From a checkpoint of a small transformer trained on Wikipedia.
Size: 14 layers, width 160, 2 heads of 64 (1 for keys and values), MLP 768 ReLU, vocabulary 2615, 5.17M parameters.
Training: a variant of Muon for these matrices, 13376 steps.
MLP neurons of a small language model. Each row is named by its layer, matrix (down: output weights) and neuron, and shows model dimensions 16-111. Each number is 128 + 32 x the weight over its row's rms, rounded and kept within 0 to 255.
After each neuron's rows, "fires before" lists the tokens most often just after its 100 highest values on Wikipedia text that the model never trained on.

L10.down68 [142 131 172 115 169  95  92 160 143  92 131 174 172 119 150 122 133 158 156 136 216 159 168 143 194 125  98 114 116  85  99 158 139 161 115 103 186 131 174 142 180 112 141  98 134  92 146 184  59  86 122 131 109 137 115 134 138 158 129 134 176 120 125 131 136 132 136 125 137 181 158 173 112 176 154 133  78 171 130 111 136 155  85 155 133 115  97  94 173 115 141 107 122 136  90 118]
fires before: ", ", "-", ": ", "\n", ". ", "bi"

L2.down453 [161  76 153 150 156 168 158  99 167 105 133 141 163 164 119 126 112 108  73 101 169 157 109 158 159 176 214 155 134  84 129 193 137 158  94 140  95 108 156 130 100 116 102 132  82 125 169  80  99 170 153 121 121 112 151  79 127 111 142 113 109 169 133 235 134  92 151 135 135 117 115 131  89  69 148 177 105 164 108  91 138  65 103  78 162 111 105 153 114 109 123 131 117 158 153 114]
fires before: "y ", "ic", "ic ", "ian", "y", "ian "

L6.down71 [113 113 181 105  99 143 163 167 106 111 149 138 113 157 121  69 123  94 161 113 138 122  97 106 124 124 148 104 168 135 155  66  90 146 111  95 108 136 106  85 131  66 154 122  94  51 130  94 159 135  94 150 129 143 120 151 153 126 127 176 167 163 108 130 151  86 156 126 180 126 128 109 148 115 114  57 145  78 137  37 164 243 122 163 114 124  91 138  69  86 125 172 135  61  93 196]
fires before: "| ", "- ", "==", "==="

L2.down354 [114 141 175 148 105 189 150 143 191 134 139  89 175 138 179 100 146 145 125  76 124 159 131 137 106 133 168 102  11 107 192 120  89 172  95 150 120 121  75 125 137 108 138 156 147  96 149 146 165 140  79  70 124 161  88 107 125 138 110 138 191 171 141  95 142 129 162 134 138 122 113 131 135 129 173  93 141 128 153 151  83 195 145 146  86 117  26 139 137  91 133  91 131 138  86 129]
fires before: "| ", "- ", "History"

L2.down224 [148  76 145 133  79  85  96 165  91 134 175 133 141  83 161 139 116  92 159 129 139 159 127 130 128 170 133 178 114 103 180 219 143 195 130 127 123 124 130 112 162 188  78 130 148 143 200 127 134 145 139 112 163 111  97 112 112 180 124  92 139 167 166 151 129 123  94 142 107 168 152 121 124  97 155 169 156 115 109 104 143 123  88 100 158 185  98 151  91 121 108 147  86 137 135  77]
fires before: "| ", "|"

L11.down230 [159 145 128 128  68 194 132 114  72 179 113 103 112 105 100 162 183 128 131 121 128 125 110 164 158 105  94 139  74 200  96 154 165 154 126 181 119 128 100 102 160 154 139 100 147 125  87 106 116 186 181 143 149 109 126 115 144 120 147 104 216 145 158 118  99  58 161  84 127 159 119 114  99  69 113  79 104 151 119 126 106  78 115 119 192 152 111 128 138  92 171 178 155 125 152 122]
fires before: ", ", "'", ") ", ". ", "\n", "-"

L2.down111 [175 116 129 109  81 127  72 146  96 142  74 145  54 123 160  89 140 121 124 101 102 168 195 109  61 132  99  75  86 165 114 102 129 134 165 122  49 145 151 133 122 129 146 134 120 117 201 111 108 160 149 166 105  59 154  82 165 178 125 102 124 152 128 154  92 198 122 106 152  78 137 123 110 168 133 116 122 120 152 152 128  76 164 108 114 142  72  91  95 119  93  97 110 120 151 105]
fires before: "| ", "- ", "is ", "Prec", "=="

L7.down677 [140 126 104  37 160 109 115 132 124  56 138  71 129 201  77 150 149 107 132  79 110  85 160 150 113  93 189 114 160 111 130 160 130 110 158 146 111  78  65  88 160  75 129 137 137  77 120 156 107 100 118 121 137  66 123 129  63  87 139 107 138 152 131  94 103  75  66 113 149 116 159 116  94  98  88 115 119 113 154 135  15 176 139  88  87 147 141 115 132 146 135 114 121 109  68 181]
fires before: "| ", "|---|---|---|---", "ic", "di ", "ew"

L2.down3 [123 136 106  93 125 156 128 107 179 170 107 122 130 161 146 137  92 131 138  97  73 140 138 160 121  83  85 110 108 113 157 151 180 160 191 127 147 134 123  96 114 140 187 182 133 154 109 148  87 102 204 163 180 222 120 123 111  94 151 192 167 129 101 108 144 133  89 113 123  41 150 132 134 104  86 204 107 204 108 126  96 125 161 140 140 119  95 133  94 114 143 188  80  85 138 132]
fires before: "\n", "in ", "by ", "\n\n", "to ", "at "

L4.down146 [ 44 142 148 122 156 154 109 125 131 141 136 133 135 106 143 117 148 136 126 115 119 124 155 140 119 155 119 169 128 129 115 149  92 146 170 137 127 131 100  96 129 131 103 171 114  89 131  72 190  91 119 101 151 127 136 177  93 139 215  95 112 115 146  82  53  93 149 175 165 136 118 111 139 149  97 172  97 159  44 146 161  93 117 112 161 101 164  83 174  71 151 138 124 203 103 127]
fires before: "\n\n", "ed ", "x", "f", "ol"

L6.down53 [193 115 121 144  83 198 145 158 150 143  79  78 134 152 149 189 114 154 136 129 116 143 100 130 140 138 124 123 127  58 113 114 178 153 137  48 155 151 165 157 167 155 157 104 138 119 172 104 155 181 116  82 185 151 114  60 157 158 110 141  95 174 111 130 117 111 104  98 107 141 116  95 184 106  92 202 123 116 121 145 152  97  87 102  76 197 109 152  85  94 165 152 190  97 102 121]
fires before: "| ", "|", ": ", "–", "ited "

L2.down668 [114 133 115 135 154 143 124 123 151 198 117 141 189 141 138 141 127 157 120 139  88 110 128  92  93  84 129 169 150  85  80 124 126 143 144  97 137  97  77  85 106 146  68 122 195  92 148 108 107 137 125 159 161  54 127  69 124 114  76 119 110 168 124  97 173 116  96  58 107 125 108 188  89 124 132 116 129  65 145  93  95  84 151 134 167 137  96 198 140 119 134 162 110 145 108 118]
fires before: "\n", "\n\n", "al ", "ia ", "i", "alist"

L10.down104 [ 78 113  45 148 118 135  97 134 117 138  98 162 138 148 109 102 173 183 124  82 153  96 123 123 175 108  78 149 114  44  89 164 102 137 150 133 119 117 148 136  95 168 139 146  58 151 150 111 141 145 108 178  80 179 128 136 155 173  84 128 166 172 163 126 185 140 112  87 199 133 163 143 112  87 113 165 115 157 109 103  95  44 103 144 114 162 125  95  86 144 149  99 110 162 131  94]
fires before: ", ", "ic", ". ", "\n", "\n\n"

L11.down75 [123 144  73 141  57  69  96 185 190 106  97 167 136  83 123 131 109 191 120  82 106  86  86 166 172 126 174  98 117  25  95 143 122  85 138 109 124  88 119 117 123  88  56 116  97 123 155 111 111 112 116 172 151 161 145  85 138  87 125 167 116 114 155 120 104 159 166 180  52 160 132 165 116  55 107 112 101 130 147 135  96  83  95 115 147 138  85 117 116 126 160 113 132  87 146  67]
fires before: "er", "er ", "\n", "\n\n"

L6.down716 [ 95 133 139 136 141 159 151 168 121 159 178 116 189 143 160 113 138  96 111 113 123  72 141 137 137 151 183 105 119 122 143 134 159 168  87  99 133  77 146 155 174 129 109 104 122 169 173  92 158 134 136 182 147 105  66 170 146 172 125  50  61 194 185 113 105  78 150  99 174 128 168 156 106 140 131 164 173 136 119 136 124 119  94 102 176 178 106 118 196  93 135 144 186 118  52 178]
fires before: "\n\n", "8", "6", "5 ", "5", "9"

L2.down471 [ 85 120  99 187 138 138 129 143 102 123 145 137  87  90 189 179 108 150 133 128 111 108 140 133 151 170 124 137  99 112 149 105 200 102 116 123 149 112  87  74  62  80 101  74 157 130 205 148 194  59 146 148 189 115 149 163 177  93 131  97 125 129 174 110  39 129 109  94 156 150 135 152 114 131 108 100  94 178 133 148  90 125 149 178 165  96 111 124 120 126 157 136 131 128 122 147]
fires before: "| ", "\n\n", "4", "5", "\n", "==="

L2.down266 [145 144  96 153 115 159  76 101 184 125 114  89 134 151 195 135 183 160 110 138 134 102  64 102 162 125 132 124 154 107 160 129 150 165  95 162  86 153  28 162 128 125  97 161 126  96 155 132 179 169 181 106 158 142 136 113 155 110 134 174 118 137 154  68 151 175 175  76 114 126 172 115  62 192 155 107 198  83  83 164 135 106 105 117 144 108  81  67 164 114 106 179 129 110 115 126]
fires before: "==", "\n\n", "\n", "a ", "in ", ": "

L11.down678 [109  80 149  71 208 104 133 127 138 112  86 171 159  93  83 115 111 163  83 102 130 175 120 167  91 102  99 125 104 128 134 115 143 165 141  84  61 142 148 142 113 112 126 106 132 149 139 145  89  90 177 147 188 116 110 117 169 135 125 121  75 126 168 107  96  61 194 157 128 128  75 138 123  66 104 151 101 102 127  90 111 161 153  86  83 143 206 166 125 166 150 112 143 119 128 118]
fires before: " ", "e", ". ", "Total ", "on", "us"

L7.down430 [110 134 165 111 151 145 133  88  97  60  90 111 145 181 170 102 171 135 118 128  74 141 122  70 106 114 139 154 136 173 166 180 108 174  55 107 103  97 118 122  80  88 107 174 141  90 125 129 213 129 107 141  67  66 124 145  94 117 148 112 147 188 113 160  95 130 107 175 132 136 100 126 181 135  93 110 126 113 126 166 158 189 162 114 118 129  87 137 116 134 123 150 110 137  50 132]
fires before: "| ", "|---|---|---|---", "|---|---|"

L10.down333 [217 197 166 142 167  82  91 119 128 107  55 110  78 121 127 107  55 158 159 107 120 207 123 148 137 159  88 138 184 137  99 164  98 125 181 138 175 109 177 145 106  92 103 192 170  77  66 135 120 121 106  88 122  78  97 163 156 125 134  95 132 127 176 169  96 109  74  96 156 119 123  89 115 101 122  83 152 113 103 141  89 156 152 102 175 140 151 114 150 107 145 107  96 122 132 129]
fires before: ": ", ", ", ". ", ".", "es", "\n"

L10.down460 [131 105 148 116 107 149  83 129 134 168 118 157  85 109 106 128 134 122 132 197 145 129 128 135 172 121 112 106 144  98 164 178 159 200 114 124 146 130 139 156 132  99 199 176 115 111 142 107  92 162  89  59 127 172 110 107 115 149 162 109 183 194 153 110  84 118 200 166 129 191  99 141 136 123 161 143 120 149 134 188 110 135 137 170 135 107 146  79 194 126 134 122 163 111  91 123]
fires before: ", ", "\n", ": ", ".", ". "

L2.down238 [158 162 137 141 122 113 130 114 156 132 155 121 145 143 175 109 163 146 164 110 100 160 122 178 113 153 155 109 192 143 143 129 154 148 136 126 110 137 112  71 118 122 125 106 140 100 165  81 107 125 158 184 148  90 175 154 117 204 152 166 120 197 172 104  90 103 110  71 132 137 157  90 132 102 139 166  94 138  84 159 118 134 172 154 154 131 108 107 141 135 124 167  49 120 131  74]
fires before: "\n\n", "v", "|"

L2.down348 [116 129 145  91 152 109 129 160 157 169 176 104 156 177 119 133 123 138 186 124 129 104 132 123 110 171 130 137 155 116  72 161 137 176 173 113 161  73 141 120  93 170 128 137 180 141 148 148  70 128 134 161 170 140  64 132 110 179 157 115 129 119 113  61 135 135 124  92 114 149 115 110 111 180 155 155 171 127  78 129  43 116 161 110 195 176  89 103  93  85 193 187 132  90  87 129]
fires before: "\n", "\n\n"

L2.down519 [ 76  85 110 122 141 169 144 129 187 144 125 105 131 131 128  87 160 120  32  83 133 152 167 142  93 125 142  91 117  67  98 123 103 120 128 103 121 102 169 133 112 144 150 150 170 111 135 122 112 142 124 100 154 114  57 108 110 119  97 162 104 126 156 158 184 138 148 133 114 105 122 151 174 152 149 132 132 128 151 126  74  75 170 131  81 215 103 170  71  86 173 125 147 145  96 125]
fires before: "\n", "\n\n", "il ", "History", "ic"

L6.down278 [117  93 130 116 151 136 176 152  96 129 124 118  68 177 101  78 139 194 166 147 120 127 160 130  71 130  88  98  76  99 114  95 132 127 141 101 145 131 100 120 189 131 145 100 126 154 180 130 124 143 154 158 157  92 109  97 120 130 203 112 119 157 126 125 152  91 106 106 109  82 155 121 107 123  78 133 144  88 124 142 102 231 115 126 187  79  75  99 136 111  97 130 147 106  92 165]
fires before: "| ", "- ", "or", "ays ", "ory "

L6.down753 [142 134 131 203 104 142 120 114  75 152 113 168 133 125 106 154 159 136 126  78 140  99 185 150 130 202  97  87 115 104  81 118 136 135 109 129 163  77 146  59 148 166 125 136 138 112 136 121 160 121 147  72 172 103 141  96 128 103 204  47  83 118 194 133  98 131  98 145 129 139 166  93 127  73 135 116 179  54 128 149  94 115 122  93 201 150 120  63 153 165 106  71 105 111  71 152]
fires before: "\n", "\n\n", ","

L10.down675 [201 100 162 198 165 164 114  79  64 142 181 110 183 145 116 136  83 146 100 113 114 122 175 167  69 131 101 115 172  83 107 160 156 150 115 119 137 115 126 111  65 102 131 133 132  98  66  91 138 122 126 118 132  91 144 100  96 154 118 123 119 105 104 142 151 158 112 180 124  93 109 105 154  92 108 135  93 155 127 110 129 123 148 123 111 172  80  91 141 137 121  96  25 161 122 104]
fires before: "\n", "a ", "born ", ". ", ", "

L11.down15 [136 136  87 144 154 123 147 153 175 108 141 134 129 170 146 150 116 139 171 141 163 169  72 140 150 191 155 144 131 104 190 154 111 137 130 127 103 148 125  70 151  64 112 136 100 134 213 143 130 160 166 152 106 130 115 114 120 106  93 112  80 170 163 110  91 131 138 107 142 145 194 109 116  95 202 156 137 120  92 161 134 134 106 118 122 138 114  89 151 109 118  66  73 152 151 110]
fires before: "\n\n", "y", "S", "y ", ": "